config.toml
num_hidden_layers = 10
hidden_size = 640
num_attention_heads = 5
num_key_value_heads = 1
head_dim = 128
intermediate_size = 1728
vocab_size = 30205
hidden_act = "swiglu"
norm = "rmsnorm"
norm_place = "pre"
norm_eps = 1e-05
positions = "rope"
rope_theta = 10000.0
rope_fraction = 1.0
qk_norm = true
attn_scale = 0.0884
bias = "none"
tie_word_embeddings = true
parallel_block = false
init = "normal"
init_std_qkv = 0.0139
init_std_o = 0.00311
init_std_up = 0.0139
init_std_down = 0.00189
optimizer = "adamw"
learning_rate = 0.000596
beta1 = 0.9
beta2 = 0.98
weight_decay = 0.14
lr_head = 0.006
max_grad_norm = 0.5
warmup_steps = 350
schedule = "wsd"
decay_fraction = 0.554
decay_shape = "linear"
final_lr_fraction = 0.1
batch_tokens = [32768, 65536, 98304]
max_seq_len = 1024
doc_mask = false
train_tokens = 700400000
max_steps = 10948
dataset = "wikipedia_en"
MLP neurons of a small language model. Each row is named by its layer, matrix (down: output weights) and neuron, and shows model dimensions 426-617. Each number is 500 + 50 x the weight over its row's rms, rounded and kept within 0 to 999. Numbers have three digits each. A neuron's up and down rows have the sign that makes its largest values positive.
A block is one neuron, or neurons of one layer that tend to fire together. After each block is what it responds to, as a language model described it from the Wikipedia text at the highest values.

L3.down259:507523616494532534530467471501528494569521538499456593532558550435480520450506559442499487511490542507521388446486492486485555571532555475457445504620503469407530575507571544492522470506487512574474492477458481480437486496462444644410576515540476427458517458464543498556526368474451602488500534483502509490407500506445509468532437467535553494596492529448493506479492518494548462457519474534490431425547404449515587582506492603506401462559459497503501436500524473452556417548551474468510456529540564585438450538495519466480500472489547516520458497538556435530617534463547471465
L3.down1031:489554457572454457523581641528593520514479518514376449497436521523489489515497460516498454476462488446527513480503559541469421535502549571442473509543487484545445427548506551556390555526571437422499528460557613487495573509507478535492475502512497441491518600509513464515486440441571462452402497502470516490529526471474527593448455493536545412534542529453427600487502540463461449502514538496594514489524464565565487446498636537546503588561599370406443449575563517505549518544502464525524410409475490468489480453432455398548509465602429441455481340480590556421492512526462473466
L3.down1052:529482562473473492487572589432525521475497502362633465440482468466498569492578471506489506455558504581515520556476567534603426546619494470416533473519571595465567556497546487520611504557417553406565532511473534464492537368465519519506537530533596446491459466516557381421440607513441481534516487504514530537469472540493545353511556466514424590511545569526477417463632488478471501454507438525557495565516530439524520484511509441429502432541468429465396581427413531484507494589584536471522544454397365590464471448544465538568470509446509455540442540530496494546463481484441449552
L3.down1188:550547405449401481458522528460503375505502500500448481528498461581491485470520574449569526456509610590469525452583594434576465579464444483475525445593544423474528478542325513502510612514477602488541563557487503444444448522492573490451514509538476531475497552556468439469495541500482445502493502558424468457451447467474446557442368559493497528535507524580486498442398521472499508477534443492556450521472534545453540586539544467441453474558570490487505493531575406556601609533477515493499569538487521553451518487464402524461591485608461503575464407550553524487456556403478550498
L3.down1291:475460530472499519409497494432501427515498541418551523456450489542481506480529547503566410417461473517533484452552505465511489537415536521513574476542531451450579451500551501496497522544463430461483502532473499491527485512513553415589564485418447531471474491481572489524483548469490569422563500500594484478560495523482553457596466510449437532518540523603515486423594408488586551551557386565509552602573501483419493450518543521495463512513617530549434554499513498488536578478538520411493545515566392538490510608473482543524491567439494490521501449462503459459499461482474497515
L3.down1308:572527547613584529543509531497529472470488544362495481485421476497534453508497566534482464505454449518540468475445637518486576572549491495474395608463534407509522523433520514523493488496447480488479501409540468476502497496413480430459493439433476521548569524492558507467550499456510495543539562518543512571511465377512438577548479524441502466495529451512489472496509509570514500483464525461493510481489516446468519454460578511485461474444417564460452506427509513404562619535518478443553388475439620507517548513591502468516511441468486638502459584459506470460583526507436461536
L3.down1596:422551494584466591478495541391601453520475438521514519536535514470572505516419518487475501581513521552540456494570533511564561525481505501558555498462500513551586543494478493491574483475484534434510393536502567552369545475450363485468538422521505532560479433585468429531581530503490526470556594516493545400497636482469468513491420468545498553649587442398472536526514560527447477482549533545516466450524508407472518561422377459588402508506517528522573450623526487522417550547577524490532532508528506523479420524514528477528463491551507505500569548527526564536574547503551456475
L3.down1639:470496532446458536510560511529595498528535527513566474438531477526523459500533487587537552496498487473481440555457578508489539561500515440525477500483453500560442536560542503502427470513517528409522602468497488495504550502433462552458448535479529500478530514519479477420514381406480526529413542478481453567584517425629455520591604469500442533517462493547527536495546496552463530549374454456450445511446457552533521506542492468550518465502480530402426539469552594416616502424385391527563571439471460382548469505486543496453482496513470438487491472485470518450517605499612499440
Description: Mid-word subword fragments. Short subword pieces that complete or continue a split word, often foreign words or names, such as ch in Hopscotch or triptychs, and le in maple.

L7.down507:455575482510462515479488519548474573457496521650514555546573570532459550477489477445435489527514560505448516522444527428464470474555415498547511453440477494519511578523600503379531526412450519490430409460569494462538408429443554420491422458476582498559455592560496465546452399525566501549427492464440466445481421534514600479467467544407462484474449516524461492484493527537525585501424450430466478500561483564555487451490523410511472460564534479550488579433470505475518486488450485408501597475462527556522371578532424546527515496523434573544533492460522451548434516591450488662
L7.down597:451573521517640507566421546464549459459420511613459492569477522471521580544487622492502443488533508513357477530462550495427524470557507542538416573386437504516492552418530454470500474443559530504551506502449510458547569561536508564495512533479496559491440488450613510483593509519564462515510483500476518436377568461545519502536525539507546584395476532374499491539496544558481480581571538512492467386518596584497545486538433461494498478536454556476463449601599620499473479454537456393542479496598455529484504458501574445570506531455573489540497526554535506508598517497456489481
L7.down786:509463493433405449507459562492477504456485544491491647591625563483447477490428476478532580490444517543531395514496586447371459528535503537521424477458433488422519484489460527510369471505427545472487478554422450502536480491455492477491479507490574516441561498467448376478493422544526558571597525482475453578514473491482543428448550548513489484540563463512582480467549442480511486524487497505487425486450614581503465532596408518545592419427424393462574548480582481451514413457514479483540446450489542521551555546458473493518457399520464513499564521514554518599520472572443460517
L7.down1086:522475447437541517476464495504455539502592554491535449514514495405453524489450476538497524572532529550590463447502548474451457558520564577498525528515521471493500559513484514501403526551451546531490385430455390502512536452467443561436514527488455423419510511526493524483509560545450517475419504521473450486421506493530633515463376445503485583474482540487424519526497454522461487482549444477524472592495516626462490486507462466476536545574446457554409597589499530420482464480423476422524513421537532491410500505512529435514559557502408479552483550588481534466517536569525553454
L7.down1581:473473504480515484575520475478424521444520458481512483475525495467546497503551513570478481525478473442490387499541497500509490524541491481403537464543501539534466496502482540536551490474482450540482520487611516553418495507463519528531470568519505488500568468428447536516473536499523486542514573463505445530564470487473553534522459463556483456494448515507502466453482499530503549519528523476471438469484426546533483540466488469481385537446501483536507484533520651487483532604529445491487475513514434494501563595512561457484498423573570369498487500435502564578469569576529505536
L7.down1640:473508520492563487591424465524561491573502495400504494590542578499488444597436543470516554585521526483420491456517568575466517514532476584503527481519538524429558419535541495480491598609513445418461451540432462530371430501421555475503449501521589450531506558470406460476472524520489456468494589547558446493497508486495589503522477554460504543406420527553487575572547604485527578531544481587517448523503554468514372438532576561563445506524453462562425460393483580525437513469538386581424443479569363512548528528519431385514470464519567475512501537486512537545465403466571604485
L7.down1653:507479479375470438467517481404480575490516530460423470588463444452500595529535632504537548519465427496574382494528623510477565507529578538488500499475501467511576544483351467500465499544449506504472601490471434442449571388586632507468505475492457574573465465579562578449448481509384532557507561496483398474479507559433569483495529483541522528500532481498593427527461467436540559387521466434512479500526558452515537547543467518511495496487500471539431477492526434566397474614415479532470516481526500494467469594482486506500524487572496492474551540539595542531429576470513440539
L7.down1670:501573508462505536545501584539486580560528416452464508485616480492461505563500484524515442550419531482557453514541460445492487499463408502571341541381533456473453538460460472586494543529499498364500508530417452571523471500469545525511582466600537459465577472570496589498446460532472413497462510568534498428490476467423495488454498447558547587435456502455530500542515546511500488512504483513519613547428573534422540529598555578472491514482436405430495508430587573493612487557450572516567483556452492514508474487547488547495518472444566485493456511481555450467497528508581474492
Description: Stat table separators. Separator marks between numbers in sports statistics, such as table pipes, the slash in footballer apps / (goals) lines, and score dashes (8–2, W–L).

L3.down35:519599489425548516498460491511448508437472402527521460462434549513529477492590458445444490540425450503462494531483471426537498478546428417494484528513435515508445446525482584461516429549545558423478575490517454488532495489520484498500475458498441498538525505467479465475490419472495546568438512509480460549443566455496457481541509432468476571466569521509574466565447524558486538405488567513489514458508518483504508507584453443449534440515439513450435477518398445491497455555618438570466495406497446513489591463466664533433438548501514486529568458464482520440476507473455543502
L3.down240:551446466444619403502542455519468436546486514459494445490406616363505399533502493505515463520508526457462525561549539490500567505517512598561445576500492486537521560478539526517470577417480546532642568448510528526527495534476547499490565578514501442453465504557422441521472507557418549517525493531448505461530498545529444517483459514491531475430466513507487593552424549565545580447480476539547470476517457432501431443513540538562428488456497500469496532465496533448402470528523473449451473467477470484491472516509622528575484478385397545442510517571488459591525506485533454467
L3.down260:504478492550501515493458521516495516449571515464501538465476518495485542561544478451444465493450532468455504527452420460421507495581552538518511449492528491581491587428496483504506584506472480516594517496451418541417464514489568523473511414507440468530517521523492485547538534452542538443501429516503464414573443404538513538493521485480454484525450498501527417492505628512560535449472512470550506475474506541490386499436467454563462513592455572473481485560518498544455520490527515510457483525430490578529480584462628465551482593450437521387497537563488579551484539538584440485
L3.down627:552461437513561450601518481584596455514609413562488507553460512426497590476557507461484485480521520386527519473514525487440533597557449564569480451411510475568469411540512550502424440445518450524521476432469529469466428593506350560453528431487520561493491552505413471579476531530446639476551490473564503466441551600560465549466448505483520431509427623481595476473538417539356457447536462449545432532479452534564545496535508434489479485442541517432558563481469516572496536477503489492445482530587537586486460536481491571465586542472451401533502471464487517445513517446549556455
L3.down746:459430522462535516492586445484531466596584543566462569488521474363532538618562498516469483526476491521521488343433521478448460482518460513526355459551505572405473433542414479492510502509459502528436551475555427555450516557516432479584557469503557467464509527384452466586459411493506520518480425502528490484468568491459608605627504475504477465562470585468538514534471566577522587451501428498520512554511476462516469446529522551543516554570471464611502540407562511565582470554413397498442439508540436467500496506469529517554494417518573412520561495559501529517504583471427554488
L3.down763:494498593439533576527468485474508526465505504487580460435446502551535505482482471402504444555488493513458446587509491418476526488458436502436496539491434503608470534421547539495451478507482585516525527468469534473481450447520545481391436560399468492465615524569518517542528503538530534476478498573440492423472510452507460514544448502410520511517624478497528501508542488599524470443439531501574505507506532376423460389519538521478607457549473543530501509546527474533467470545511396468449476470442391488485521545488612459610487486478502481495553478556539470451470508480527447454
L3.down818:464413527486481550462549546467530520543501441472560440504430423547482545539432542423549549539464424458519532480481506478463489477453465479433549504519469521510522627559428533426506498443501493489576471580467436474496359424467449413541473564485567439492481568496408501520467587560564557619540492548586507559499414464482556442500447461509453468541494469482585618595447494520439606449506593506538568413500500519515540539438528434516609508521446564483381400471432518501575530400459486562540453514506479477452434504542531452483501542516615498593513576405477471525518463401582493590
L3.down851:482483453491529432471553489490460596531578476464431537438533478455494532543533473484489404542443588548526526517596505528432543527577519456567579511528483467488558527513526473518537518507479456497608502534435624494546491503450532495587467573560502385492503540535572525577495484474545520510560472539525478540590512472436496391472531565476433546484429511420492502508590591513462522534425483417475401442482396553458511537483517466480596499472495611493499545590504407532530475433565531624442519549475550489483548601448470465464511478515510489597544385532529511521504434531471444421
Description: Compound-forming hyphens. Hyphens in compounds and codes, plus "non" before a hyphen, as in non-partisan, GOES-S, DD-114, test-driven, Chatham-Kent.

L7.down20:515473448483500492462516545604543517468481526463549524479494438501568607500471489569501490478556485525591476558568483510576458467520601504523476472545536551524575556566576444424430478446513531474392515522440520538454537616470454486495468447595495489551454473458433504479496527544561397480539523579390510600637526495450391490418689463501519482542473470567536574478561520484491536497481439513536510537555448546418410386549520426377589523473496475426474506566492425522482417526487540515494510497456444554464421465529560486380501474472470645464522525449491450538423536476540512482
L7.down23:471513480422557536517441490514430491554479488501475486509576503463570545519455473467548502507554487531497519469524531579440420480400561510431482493582522525444480585446446445549496501531546508575463544478446433535513595475543474523506440476622422496522541362428527572509415508447510545432526561505565487399494513507498506546507510509502487516443542570508525594583491463492563499545534512608494503474481605454561458457391456428527480372548502572471468515486567533401492607472463550464466535394581650441442413494503474516527455459558501554522455438513456562539522517450610465462
L7.down159:525531568458573493445468500462529573438524499496558509541617553378509512549463534532483517491420513508504493588517477513608461546508472527548466521522608443455594527425553573447502531505503464520470474529454475496489462539502488505490480585508425537458503497504584476388603482461426539486482630473515398535500471444420537514469414554456551517507543485491509532477546575493458503562520584481520517465412544505416508472431491454474488573490542569462548529442499547490431495627543429476479523472436427442545543487508518485501491404448460533500514573561508473475486492457491459602
L7.down504:463492519445438454530471458486479496560541496454468467431454492563545479575516505491507496542434489431407528522456445460488514487447445454499514420493478633543447478527465517528471622568527432442484512599470444499494502395512572476383465539516443552410527397479556549537528394531512575508473588481476554445545582502482581576469457539443525460494463494508544446443527508559470562457490533510522378537491519560459545500584544474537523497513435491365510558510440435513389514509501539468535506507461481560541448499465482472554581521576491497470525597471473519442507342497608475431
L7.down704:556502467528627509532471553576562486493534500501462501542499470467462527508439479508432613494539381500494470465390459525507512509481468531489530495501527550519520553456588565361495525504518508434495501526557598452595470575540464509415519453482521559585474548487546375460447469482522500519589449612428505509548466422560521508497506597477496436557516490519496485539438513521507443585477516540487448509525493528534583474531498428438587503555572535562562437503488380556508428428515517436499515518539595507549503555485518541475585478467508509530473564456463489489477434433512552456
L7.down825:480437507531494494504438479630504584427478579449529565455635545512460549404493523498540505432524417542493475528478502522453477450435590474551569496470433540500447610428480537470539617436430529467499450530484453532439524495468520441433539487548478517597502475458463443458516511508474505519563559529489441549507442575525546434401441474548481369573471506531525452475524539509505435518534464504481450594576454604453538361485427506483515524502460402433566589415443529501471497581493492479514507536479493493489490471541488405553496528503430516585457599457386482632445527392503553504
L7.down914:444530562515509410531443477584482474560542544499447439439555448475490541513350467417437573447556436508523420563499571557457529482419455497545441483438477423500583487482533461583485497517439546497452499492488502496488593563568490464485575478466527493516454449514538524546542414558442525469557549472464443581585528475560512513482448533489569528418405520537473478572490597493561471517565580529504474535523475486460440582434474357532583518511529493582497438532506461424523562506520544460485531468525522616575392523522600502555480468401389499524479505436481490460511461479511418441
L7.down960:640635470502495484574518468541497576464458468575563529417493484387498519578520454550475521564525562493565568491440428535543499553465477450453477516494558561475508464496467486480556538524430521504459444465628452517514535508507500541486489462429479544564500526427533436475476535461553483584494551581454494574470481502507524503521447529422580508520441522484514569480479524435512525480534548467475445511545431433523540438440493454536448505376512508517502560508501634417563511544551499483461472452504410475390503570536456562492502534559436421464430554491495493493520448504517607512
Description: Separator after a name. Delimiters right after a name in lists and tables, such as dashes before a musician's instrument and table pipes before vote counts, plus list line breaks.

L4.down485:448444420467528510566459562578566416503539521458447470522445444524511512519501513539532546513456568430517560461544538482530443485467533544633544441551528546462439537451495526544580541479473484523502447605536564481500438462560464526459511493510401597546601434479403540504497509426478566511463590454590510495530573537553496425550431464448459418565478429472449615493459460435494504486498523565471459534471574471485502585453431475538525457573543545515513484498504526452417476495478542463580547468506473584538464495580528461551473500420512580483481499454547510448408534531532528476
Description: Foreign proper-name fragments. Mid-word pieces inside Spanish, Portuguese or other non-English proper names, as in Ped-ra-za, Aut-od-romo, Tir-sense; more weakly, "was"/"were" before clause complements and words like "late".

L3.down328:590573573541428517503521502555597528568505518458492440520475484551493557561462444541414487450487509451501562441467434490441554531443412478471535493509440593395500425450528583557410533528565573540434532628451548451573399509621529568495485499433531467485432532431571459422521518490443429567491489496442497496503489511485467487482516478507586553589563467546486603421464600425504466442521538497468474489537522444571409457602428454432603496481469528462531466470523493474435500472546509486550512435511539481544624477537501505453583406509507513598505519482562522489435434533498520479
L3.down537:460515503468501528416577535465481491591486485490595509557510409484452527495494570509447533549417478521502491448559495550555521401439447449400500545533540492555480495567511479556549548409457500428541557420550508442444551457463520524550565520416554435448468434513524547578459564452535472549417462512479469611418569558492563495537440493578518521541635512613428534428543432461458557555574411558527535515582506524492482436465471551461438509595476531445498519454539544481525551421616529478528485543471466470541461479499528545435534526513486478507520417534376496509509399536539458513
L3.down608:565496480431605425573503524509410464496515442490501546537529551558449435572566492542576494422484494476513476484404553449506526562477578459514498507432490499543469445511471526551445668569492423522469504517372449542526460515577486438457389459501446537591453478540560469451522612515492470500426508452457394471450479458518470515491606399518404538480338506439571562497505505504421438501477495571502442513488327551453604498480449525495486532473455537454376527489505479501585529507462461485627469536539537491510496522539444506413527565488453516439467569406480547492418471513505582492
L3.down619:434526533482450478476571502445449523493490461607523517512535472437506537431549447572454451465482521687539578520343515538503469515519547456557578481537578468490474503481514505510495492651530452528429474467505507397498494477401552430399542409482493487382478534491611561540480452493505497466580485494522488561597481521542587515553477503510496487484399508581472480594537456548413443531562428435495504491390535493478443593469534533407449459470515545513508471449472479507484474466524485448482481515585485535661496553504483511379420452559507531507529584532456585472531538497512548553
L3.down827:502500529522579570492510486434441530495503542465532573516458489560465436449376465440591484614532486470540486512508450492489540434505482391534426428491444423551585626466413471559499493497467418433527594577437585452473476397472516563511564604432506512537519393572562498500531512443443561512591465407425495507476461435516524529500435505438554561445625454518456500467459557534568537503564587451517496549507581533470481444526478422476537513469555548582475492514506481504479542497411456502468505487531425535623541532535441563431520482491438392507504479473430540566521526467497504541
L3.down1336:503496432538432579533465599504524472466457494556571454593497535491467575458325456538458445550536497421531576470401515570485540398411575404487470569607485506477511438427427548508432477446399541472362498466564380416478464419577517423494516437457491501477545483558462446504533561519449530452525432445566532571494486623444555547574504479549531426475485497466484484469465492497564439501499524467535524516548428592410462495403563547506468379500504565530432613478468495468455496574541458481481522434478435514443522455494538509419472537452462568475550515412393509530534469477536524513
L3.down1566:485505426456461470560556620527458438540530489538508471527426492489565534505530456450546479428486583532564484479594481609495488477470525512509577533458537430456591612531483498490467582496490497439438489425535553535550564533462515634425458438534478448529580583507554469484536532466451488438481557474473470532433530540447559494494555415485486458378555455453482542482521480436478549540514493451503542506495457568446530558504460498518504551489445541500549488444521505445528429511498397511534462474542452598450504549480505485520531403446468526450470514541473576486545530531585509599
L3.down1708:523588560542387538584481462526455462499529430523520515489489458538412559450466609511460493478436544488543522541480538571499510537543432434406575464455499500500458461444560453455510372619478553505483489492429515499529455580550540547472517519552420463528438467519561526502482560567443375499428489502530459541480540407548457545512432471550587492407519427472437477471465521515518440466569519504481571477435530496497571486527414505461491552452395522495468484560547475569451473563429437537607414433597387558565578536596529416479486492481424527384474453598462497445436520446463431474
Description: Foreign name word-pieces. Early subword pieces inside non-English names and words, often in tables, credits or lists, such as Vukmi-ro-vić, Leg-u-izamón, Ari-adne.

L4.down1579:559543397524550456515526458475577423444489535538479516447560495508477491423595416508596463510496495463590520469495495496555483422604479404470405532607453523648486525552524488533487471628531541494538502499541467452333509549530469524558512543535428383520444442489576466383555439472518438467458488502512510390551418433541413453509477445481454526412441540539467479505461489462387432466439540473483528519460439504495568518564478506390522471521495471519445433473511497426488431615571475479557418433456481459504441511505426544501479431509513481560533425564581567543500528559407439501
Description: Word-completing subword pieces. Final or inner pieces of words split into several tokens, often foreign names or terms, like Quech-ua, backstret-ch, Bapti-st, Realeng-o.

L4.down422:512463564497510479495540563557526454572513500531489438505487475505464470460560511435459597501488496519453504508556518440446405618514503419555480417491441474539504542510483527542497521492462420528591481511491541498512539579468421511413492487478522474570505608480568528528431503472503507585523496591514528427604438436496539520487404604474490445489392458578532554504636468521524502492480502579548442578481490417521358429533419513518552519563556513494418468369512558519462527438489447448434447445541609515559551485521512579502510440485475497591393487512494454414447561513598518493
Description: Structured list and table delimiters. Fires on separators inside structured Wikipedia text: "as" in cast lists, pipes in stats tables, coordinate primes, and subsection "===" headings.

L7.down424:505462481457515507494536520529566475556449545464427523577529462524503463584386455495480476448517543397558512460641541486508471527479541525541469462507471437564541509485440621377494450557476520468461450289444376473554521396465545430568536491525550427504435440523575539530547496473526482531447526460514495514422428555564424504482490464455532481508498487600573461522470528489490555501529507496482455372557478475442449571489440661535520516574525479477480507536479466539480424506481604461491503541553482508478486444509482606434451571553528510561466553528439467445580392441553515573
L7.down596:489517591418576396564546436547561486440486401513489481474484490420578512470508507531495495512487442509519526508484436446478526547536535554531546538454501480527479518424501530514556404461504563473457629519509494517504584433460471506455506466455516544435562525547505412381581462502574476551578512521476526437508494560537523501498514484549514501486487617459497484471509473538606520480521449452425558526521591473365567466461469529530408473530485547550532525460528540488423399511547459422532488483454528487451545493487574513527430529447521568578436452494434514516521481521412466405
L7.down667:437499513432507502463428432506476520505622496360515552390574532519427495516358449441532562488465553514480399459408502374491544483399411543427531481455563433478473516432485511624500600439480507424548515482503460526456500472575448494512460507512499599473469563472442518448487519452526566416574470455459539506492496440561437509506531521494461483507508504497493443469468566464567471427554493592444645520395529491479452498567526513386579556504424519529443398483440531444592560516471539523567509534419474475493526476603447441454545425531461567426460566499492552497458532543443371377
L7.down797:451464507483475486526404517625506500529577548502450490513558601559542453530368441509499502481552562457522506497491540454486447571477509472481371575582605414495432447515534558505513517434443492444547429458454457547477456532536595457444543519529582464480474512510600521472452472474477511467466512587624521551450478485417468443537568471516435460546406446482551516648538450494488449550449429545585389555518456432468456645457479492504600462623494510506432500506453509572500443535471474550514536426522507526575547478458502542444434542541471573468445486526529506582555555461558520516
L7.down857:456416478415591495625486450598488514581499494432479410494427500521525559460524515597500531443509530543391489498443542417430486432485473582517549558581487446492508469474531522509520618513456472477435569479505498505510510558557424445517646490530470472501520484526496540452591428540493461488450452490501563488550490450426514574497528542484508458564521501510523492456561449458433463514414556514480440441518457452455527504498485421465487575511468466484520456409487488517449531560481486450604510540487461412518424387491515516588507444418529487555514454424469522521453446490512501536
L7.down897:493644425479473535505503521519497464495496491482422510477436591491547473500517520477464385552505517497488548542490561533465566508509499427447455451481561488620506568469486516440429593514448432491563385438462548587450465453505549534453476485575548536472456556511537449518405535535424475519465482515480507438399520446467496451446496502529459443539401546513531470596473494581474472542511517553516543548539527513537477502464571437534407526403496438475502512478466556568507492546497603477457522400501497473519535536503441494555514477574610466578514428519512486605452487439511544452
L7.down952:440491482474582522441515592510435574537554536489513557484502481493449456591467478414552508480480506486523543469349593469549502471599564453515545433512548533554546392472454557548509383464461584490415496544511455495533528493561509524430525504507469592392521461467537503461504510520491531555441458513445476483562522478504574511475486571551585475467506451560435483509513528478548463468575519484530491458439539435543460542521465399449501537525409579537491584421468500472487530477479428454487452485508438471443510502558593469495485422400478511497474450500472545491571475497496425524
L7.down1169:459422488470502460579465479476560552468486465493412550558545529559492534485392562498545501536431493540507435554493510418585472526404503520573523507507529525489568454516437519501572554542485479534521532510506436584463456452522483466552466544461487545433530540463511449484444566493565582505547500511475539483519601450466423513565544554490435445576510552544513590504371509495446524540522447522486441504530525494545462579511460554490431574620464452517532464504515560551423418475499471457510529550445485448398519528542450464471530578471406434570518548566509514550555591472472532456
Description: Mid-word in foreign names. Word pieces inside non-English proper names and titles, mostly German, French and Slavic, such as Kul-tur, Rey-kjavík, Vor-pommern.

L3.down421:490450429431546478442490543486494512459435452449572528500490625461492473557479429450562500491390497607479483528444419506511477434488488554547491590532641547501577558496448556479452600555426509593522468556548547525431539424521482520370546506457473444493481480497563487550490537568599586511521490499518489456647502405513661442452454505508473509508489538454553480543437587465478538507534565560635484480586538425563488438511497527500561568534545446551460533487480470543525483649422499519596500477495513425551550487514499497479475536501479532369475501491500522526492609498511604545
L3.down515:506574416507501500499577514571520556546448508598484520551474446532492435480551519584564510466435491442503542485448446479534507553517489504473477466579423488482435450550511512469477454581489515483689557507516432470450436520546488448448583577451442485528512465432472471454468513518518450488463539510541548551477539464490484480541512449522492572591538557537480539445507470515516451465508580486627500515395554509486482497485470538447509531581552512427484536474471478490515505508444446603480459499585523551464494462527465576524502495532531446483531470471596459462548462511544480503
L3.down593:541505469491474446526403506588537515462523473507497485489434577539524481526473501501570541524544519478458484472484425424480548388526514461396515558512470553480522478520519517523538484634502454534475508592435484530483521481529481530516505444626593577469559515586536504549583574519513504434547513434472506471544535466553521586536482514515549517554600425416542446376469536474487530535493512540432403501503414498364526399585576501522559487438468516448539540460536442462510483526572470534500479515482504430517592544480508539603507608550485469513452471521500636484497475460530496476
L3.down635:498491483596480610524557584514514479488520558478464513469475573462438565498437528463530484588548481437421475469509535377489557522479457440508474444433399425520560536547486519424506559481535491467534418626553504595519526535482533394462567528494600444612454531533541464558417481635479497547555505567589542536479444479465510494563382524429533522564483540525486538528591523554517486479444507469515473555583493425529505438520457411561456454489382540456532494507500420575556509553450501486517527520500478586505461560514548463596520424473556537459565466512480552521523460473503545477
L3.down843:532465481487528516424470473446465546502462570492481580456573508462538526502414595562588347483499471401590537547477502414462533517499500551512394491452549428456559477492451494384435470535490535464488531553464471492381449480561441456470522463470470478574494555490578559508446499536506568530463477636532527489465503412525451484580447515407428484542530539484531523475503527462532614517380590509520467489502500525493446462525542483512483552464659539562398518554496573464459471446539580518530435484425551471529493439508357480520533501502434477552479535583539457567533497508547480452
L3.down862:528513457409511530578507513484573512489473519483607433464433515472494494549455500429605419477455545483425519492472534517502510475482485504431436489367470420482520482523581548485509420540474440527550498585568549481545551468521442439509505498502574523538526493501529480552581523547524511539558467481538521492468462458501510436504462530449515478425415490527556476514675507567549495485445452573515477622477490406502470492505547450512536442528474488493480520548514469505467496493433473519471494477511458520548457513530611534579413387446542511533502473446520547554484528522524482486
L3.down927:454445499523429463412508514541535486585400356511391484487549522581461458542481538481549444478468454499489529483561448575480437454533503475570504422423589562524484501538503452517493519576505429507553584463609526549521467424534563540469608432503457527498538574439455563493570501490479551444490478470504574515501387392525466517461540461573488485578560482518425458467399529461377492420589501548505462518537367578472474427411565436444535479545558497471510581492537469453582489522545441483494457495531553507456543400549517522507510565464498460514498470474484551479545513541538485555
L3.down1181:482523508546459477429503543502434519513559551627535457415488461503408483477511470443559455399474513517510426551451387587488497518539481495577583520502564444485571513408517514571495480580472638529529517436583508497581432419518400609583531514499460514514447531486546531510448492509578572587540436572425530452529497496539513541514556493540565473495456542619488565474500442455494520499492501559453430588515448461447506461482541462487494500483535565529521556527561482493568507559504534500391526473550427449570601456492519548539447588454472584404484523491558486488505552512418394521
Description: Actor-role links and name fragments. Fires on "as" or "played" linking an actor to a role in cast lists (Pratik Gandhi as Vitthal), and on mid-word pieces of unusual names (Cheol, Evo2, Doo-Wops).

L4.down883:494456523481507475429532483492496492487509439472541590441485432510574488451544540456523502563502467424481573490550482509467499450629593490505508451613546504532442474457510489531437510523475478504461577485518510582533471439571494497436549564533465402478472455502540471464491540587492465445537532513507482650487497495522560537529397611557490435515428581528410509363597477499579531469550558585490530557506490475466359469506503524503584548517542522400494494488488498478372433560542479567490452477584425505532559530481502456515502496508597534455587525555608455439515509481414427532
Description: Hyphen in compound codes. Mostly hyphens joining letter-number designations or ethnic compounds (I-10, S-band, DD-114, African-American); sometimes middle pieces of proper names (Tur-b-ine).